MLP neurons of a small language model. Each row is named by its layer, matrix (up: input weights) and neuron, and shows model dimensions 32-223. Each number is 128 + 24 x the weight over its row's rms, rounded and kept within 0 to 255. Numbers have three digits each.
After each neuron's rows, "fires in" lists the words (lower case) most often at its 100 highest values on Wikipedia text that the model never trained on.

L2.up1019:113117094124100154060082121197137102149129141144147125122178089118106127148148104141152150142100120133123115125126133058136127085123189103172112108137094105125131123123100120109143128134122110138119134103105123144126117119152150103100180134097079129118131115155125140123152140142120131138146115122169117203117146143114100104112157102120100100178125125145107114133151173094132132122126139139111116120115151155131134153096122130133177164130098094124090134132093105112118122149111160115145104119172143099169109149104155141096077117141099145125184140125121141166152112109137126131
fires in: "united", "could", "never", "1", "2", "generally"

L2.up429:146114134164113165138141136081109150111095114127137126095145169105144115141116124132093118143168114130147122123103130117157135117092088126142117110134192077122114122155119135149087074098138117117072160116183082101110134101117145167159104142158111123129111135134134114110095135079111141102118109126113143094147125143149095140135104173114108125114166175134150140119101122116132142125127154166129135085162132150111123113137135132182119112114115165117122130138070083085149134101180096146143156133142121164098166124107150135133174147123161090143099063090135107105134130145148121152
fires in: "goals", "made", "played", "goal", "appearances", "make"

L6.up860:133137124101094118131153133100117116092119127132161142129183116117108122147110162168109106134192099114160179099080119102105106125151105111137081154126145079109121148115124145155136152167123123114118105148161138117104105158116127100081129106181078103118098139170133159104125178091100158142134124117129090141116138111142129106101138140127097131117158166110118075129088173113125158100142119136112115157128140136112157163104127118153206138137155118104113149123123139121124161116158148107136112168138150168132129108127187128132140160077115118122107107115141134152140116075187092136
fires in: "not", "can", "to", "will"

L6.up8:127104160175142128137163121131135132118155141073178151161132150112169128167149108118162151103083167154136141138136129095150130119105129114120117090112133149091113089093108118135125113126105134149137127154117145130144115113133138170126140092136124149150121136161170089097095135128106119152125133132129124145101093127116147058130109090119119134123130121105138143097089126134130154123160162130099142164097107121083158166175110130127163106182177126175125088124150151125128134080129107118140155119123135191105105146134122115107162121081128119121115102121127120127139121160124088164
fires in: "of", "terminus", "known"

L2.up721:120103124110108158092089117112082134143126171136155101142126129109148143134109116129108114112179152109141111122149131114118134132105127121174118071111173099140120174100114142116144089119192120103099108150152125149156125167167084118168144125091152147134136131143122075105091150117112147126177113108122142132127090108127087137138122135123172141118150151117149131108148106147193138122113177123123146141098110124091159132107081139126159134132133135066122145136146127153119163137135131119165144127135104127081153130125137132114155131075144153100134110107148123114134109131143124156
fires in: "place", "played", "held", "performed", "born", "from"

L2.up844:160101110123154148135108122185112153149129085123119076161171147116128081162119156123090124128123116127133107099101125102139154114131125120152126118146155114112151172141095159164150129154114120139105154100132144127112154102100142112110099103137100154123113143129155119115104132110128101075113125094091105135149110114118107127094089089118076132159116087089150071159148109155119139119081153129137112106148159130125113146129113127102149127135131125102147175176107163126104086143139135145128135145139135118117097119093096108120102138141135123104167170133123155097137142141122106148
fires in: "her", "she", "he", "his"

L2.up659:158129106104206146147152135118094118117123115117159190135109161093094105168163122150156132097124120156152129112137126129157140091091111112172099144124143101131123129136106121121092083117069127135107133115154119134103122117115159119155127124115130120118108132197119099105073133097119149120101131156103110172160101138105107145106087124117133135081130110120125146164129163153147159144096153126095137101144106126117131161118140163119122143134160169114127158146138138127126180133132157152122121129111116156107136126082074169106089117132115147101100128132089106096159125160120126157
fires in: "one", "this", "every", "same", "goal", "each"

L5.up759:143134107117107161161163130101114120123086119094126088150144148125111113173105138099154118148157110117128126128094127137125140096059128153121110108116156105131132110130127140133150081129139133154137128128169151104172116100147120175161097120124084157152146140126113124129109107108110161079136128102126111098176084142135095096155103122119113137137174124137132145088096148109134126126141149146167146100154094138092145119133137148091104103150134173141119117168134110125166119106155163143114189135102157168106136111096137164137154127136131175101100120109119144117143145192126092140
fires in: "be", "make", "run", "made", "for"

L2.up895:169117110130124148131128127124122142140163116093124112145144111128129142139165157145068110112143102095141094115102123083149148097092092123152134095122171088109113140103112126111125118136139152123095137091126129080131129146116144080123135094098115177139108120141136117122103126102126128096194125102135100164155075091134085103121139126107105122138138144123124118128143140111103152136103134117164135094146124198125110145120094151148153166126106108099095153177079136124147127127146142171143132126154132118131110109086121112119158150124141130116149139109141125129139135093196146143
fires in: "he", "she", "women", "men"

L2.up987:142107128145089174127127122147125150126102099137113109172102133124121124140108118171081116134146140121128150119081132111121123117142120116147142104146147119113113131115105171131113113123159140126079149114130128143092145150128160088154126098139146159175114137119154116087151131112126205079166124127108086148149104117119150120138117154108166123138114147128107120156149109123123075112077089154179087137116115151128154151100135129149163161124132151095126137157139074148139173147136108137138149126124114136082164137112177064097148135124110122094153145121108127151153124083134163129
fires in: "place", "died", "shot", "read", "write", "held"

L2.up482:135092112142133126110157130167150185124149147130130149096120144150153107160092120112099115117153134132126110133128121142134082087104096155162109150141105084106136110199123149122087074121106143126102171122172100121127162109107096160123089176097135145097089143140118102097121150107126169107105099156108142126138139144090123156146111149153116143170121119136162113158135164162148125135107185110090172119130119147112106135141188145159108115116116108131111150151133081097123126094150141124149097112134133142113139113136092153087136179128121115128065127117123108113168114131142133159
fires in: "season", "goals", "cup", "debut", "appearances", "statistics"

L5.up506:088142120126171159098117120129128113109116137157175148151111143122103097149130170118166134113119151122137129097168132132123155086059165101099113150141132104108121124136114123120125110094121127163119097110135130115168128154087162111135102110134131144155118140144122129110105168079127114107117127149109116137137175150111135103130127153124110127113156094137089137150146187134158155174095107135129181154120111162103148129093138177062150090168100137098139135084125154154141150172111147138133112104128111135081092124109124157112117084121094145086087144151136112150144144143161134153
fires in: "this", "that", "which", "what"

L2.up563:157083107144125146126121130109102154112151180146128077127158087151130176138138117142123133111176142095145104134149138098122074131134097128147129139108143119179130134124128137119112107121132146134115069111129127092139116128168134098169130101104133133135166133121107108126118141154104138143159113163152116152128137127103103150128129099144184134127122140083148171141138119191142119117100151120136130120137136097138143106137116126117146147089179127107131166150154105170115172151150138106137141145111146162115182116096122094133141132083134164101132098109138110153103106136150102120
fires in: "club", "team", "place", "arena"

L2.up761:124157133137128181158122121145096166113121126064116139164145100139130098139144169168132107084106097134105161126144127085133075113125117118172115113115143124112122099162119128155138126134123136147119111114117135076084108132135138097137142091151094110156121144158135134114153133145124116127102141131130098140152153143126090112089114140131077114133119108080089139186108159121121130122108106075166110144136181142106134120126134144108160102145107110138129159195121147130140137166107102119107107157081085185137167124073108086126116144138111134112090154124097156157119113118130134137
fires in: "in"

L2.up606:128106136136086127160147140113087163129112168138115138119109108179138119149094135135129114129157122149163117129142131118125121134117101166159104098114176055151086094189127144163128082138152126142122077134162139098133115132157074122179121139156148142103113136137124108117122131092104167145100134129098112155151097182111114159138103160119122134089164134126158166132115122133146133129111150142117120113091147165108146115128125145117134077119112125130094121112146129109163163106136156135139126114114128176083181101139112160113175150124136117132061127107134109115176100168162155150
fires in: "as", "made", "make", "end", "start", "time"

L2.up587:136095110142103165116133115180115143119119118136117145153144157163157106197106160134111130108124121129147138141136126134119084120143116133138127088128127118186114110166120120102133045099124121133143134113145143097126104165104129157152119128133143206132133139120146149107133140127115128100103118128112096146178113112129140106123105145152128134132132101072121140141106162131114129091121154120144123134130137128112145074132129126132156122112129128130109121149166140168120122148130121142135199137108141116125151148127119110117151100142127147060068109108114124173134126084146143163
fires in: "in", "albums", "new", "arrangements"

L2.up796:151131101116103123115160134118151108120139166092142096157167159136123109156117148123103135157128087109148125128100126093109129127125117159119116115127130138173133111168113112139096131125184151147128150111145108088133117151117149086152127118142119179138146127165152163116092117085119105102115125123105094147155176163130146138148140158081102108153135109066167092106133163155109095126140144135162093108180163144107120145163102110093125129079159130131117140128119143136116099114148158176162159092143111112119130129136110116130145110094120112126126097137139143132140115107158135138
fires in: "and", "or", "would", "was", "were"

L5.up739:134112142112145119130127128137087140159134101148161141119156150175160125188112137143111115122103144130114130083127133149156117153125141105135126126137151116116129096114104099122141129098116123160108144120117134128143098084156126134112106143155109147121102124142174088106124157095123109153132117114143097134102141137154162139106095072117071114106151120131131147148151132118131158122133150114121141112133135146122160132116100143075174102126121130120072131094119164074152115177132148145171123106127167146120092122124109092132145085116099111112060109090125148126181084137162077145
fires in: "that", "who", "until", "how"

L5.up219:131120150122086093110166123096115150110146174124154136169171141149151122176078172102102117136117111103155162146109128116096167118101114132120100102123134131142106117122113112158171150143159128145157145138157129138126160161105137122087127111131138161114131130131122123110124202060101080161130136092142099112165094105123126116143122149141113142114143138092132090094084157139149142126137143128124102138072135134094131174135116099051157157160129111096099119093137155127097121123114148174127129096139121125132165142148149155136126146094120097146126156126130180128142158115158127156
fires in: "not", "or", "and", "be", "can", "genes"

L2.up720:150117105111134161127093122124082152142107128149101104112120123122140126137142141150101102138132124148133085101136133089133156106117128154139147083140142064137126130091109151140150102139100126151100152116139128107120185116085125133104124101136106146131091135135148099111120126099122138064105121117089097173145068137128097136126091130113131153150124121078132103167148133140111130096079135167148129135132170171119124126142134155139120142110102124113140149179128106109163127129146133182153110135120089135113114109078110130111160123134154107088145144127149118098145121127135112158
fires in: "he", "his", "professional", "heat"

L6.up684:116152129070158131106113139134166110127140141134156121151163116128129123132122160134133130138136078144122131134113142087130116099095138123103135144134154145104129117126122148150118092141146129138109123063147140068141132087087147153099170140143130146104096101172167144126121154110106142116114121138097111174135117136103098156116090104130149107170109141086061156087121126129136146166125126160097131105128115153103138137163103111098126136115103113170147149144095114127100115142158142144167141109149109103145110130077094122117112147085131158162103146116157146123147119167145082147
fires in: "he", "and", "she", "has"

L5.up919:112082166093104123119122124153101147125156126110158116174124103172108134117109135118125121101109106126131129145146146081114164090155101126061125121126108147151143120095111159148166081139136142113133127110145132132132129107093119151137119105140150150150136143126146086119138157110113117103104126112122094123132058109140162153129123101135152170173173123101084098080118131156104141159125135108099136121101145126078161145162116148118137073163155103144116128133142130127152148132094138096148141154118124167126112131120163133100149088125124117136174103138131158096128139152128126135
fires in: "of"

L6.up299:099130116098152111121105121142162117158122150152148159116148085134130127114129151174096146101125139140096142103111134146134076100104180144123111154128154113073117133083129134113138103101130140111122178108109084112121126124154136119094106172130108149109093127174156155113146184118126108156121125146107107171108130138089114109095112163166107159102162114134111113162143121099148126158091140167117112109152116115109173127150082157084144094135119155156135119095114169122107092179097135141147117132127153151137093124115114116122085130100073141141102102099116127153158146113159106163
fires in: "that", "what", "there", "how"

L5.up542:118100154089159127129114135176164120149125100166132122173135158118164114141133128104121103065095135153124176093150134121111094109133105151117129115120142153137112130169102164155146112148172123161118109140114138108107135115103127118099123136136124172147099122129179173109089166102128124122093124101140121138140060110120112111112059126117097130155094167095101119149116124124126130122129144150115141139108185148117103168161164149092124158161071112150119139149071108109097126153107088128125113138123121117124124132111081093120069112120153156133130122110136168144136102078120057166
fires in: "in", "he", "on", "and", "she"

L5.up786:072137135162161116125106139122135092115136158098150137167168144162133111139155120127153119109127123124125150104094145143089111084138127132147148123105075157072128129117137144168140125092098105141120157149125132100120112111110174107132150118115163109164140146120144191096140121140127117125117139161113140131101144149113088150141070140098147147102095109101104109121144123181146118115156117117151138156104148115083142149157136186139132081154136158141067158129143167122177111100141136093110120120113111162119095116103141126093116130080070106117095115147142122140148130136138117160
fires in: "of", "by", "the"

L6.up56:137102164139113129127160119139133130085129145078191072098125160116095156115149134129128101124128143095117143142136132160101172107108109130158122087157128170126140090135128105158195136133129186175087107135109136139141177157130113144107182110114111111135133130139112120111090137164108136084148108123138173126131135089093125058150119103103167114114126116113113122071125121163129127117158101111110150185118101143105164116102134157140168154096133124128110172150114075110153151113139157102115138140115127159134156117142158150112162055088116138113117116115136116151159123125133085145
fires in: "was", "is", "be", "being"

L2.up199:179119123119108145127115143121095137112159107124130079159132121144134115132121146151079112172161137102117110124142138113115136120100134148151164093140175135143121137128118142115100120167127137128132137118172133101172182153130098119109137077106121159159125109120143113123137132074113132094117106107131141110135104073111113097133119137122143117153129101115155090106109100141098137125084164176168123107137127150130145147147107127116128148074153125101128116129102080133128130133158162157142148137139087118099156116148149111147157126126177142112169106108147145161157126080131130138
fires in: "was", "place", "is", "medal", "skiing", "hr"

L5.up565:101128107124135159156121122126124098157125095130114115142145129077099146143108153164153103130090124141141145088099125124106128126099110107204093132111156101115091174137103121120123155123147146176102161111112144167113109175121105119123117113150122164095148152122114131097111114112120113116162105177124129146175138145177094145120125124075115111168152090152127102159167129134167119131147108102176104155175109127126119133096121111115161124112150185083127157124137117173110128104142158200149139122103106119102100135084131121089100108119104108085137128127130101139168158162136072136
fires in: "her", "you", "we", "said"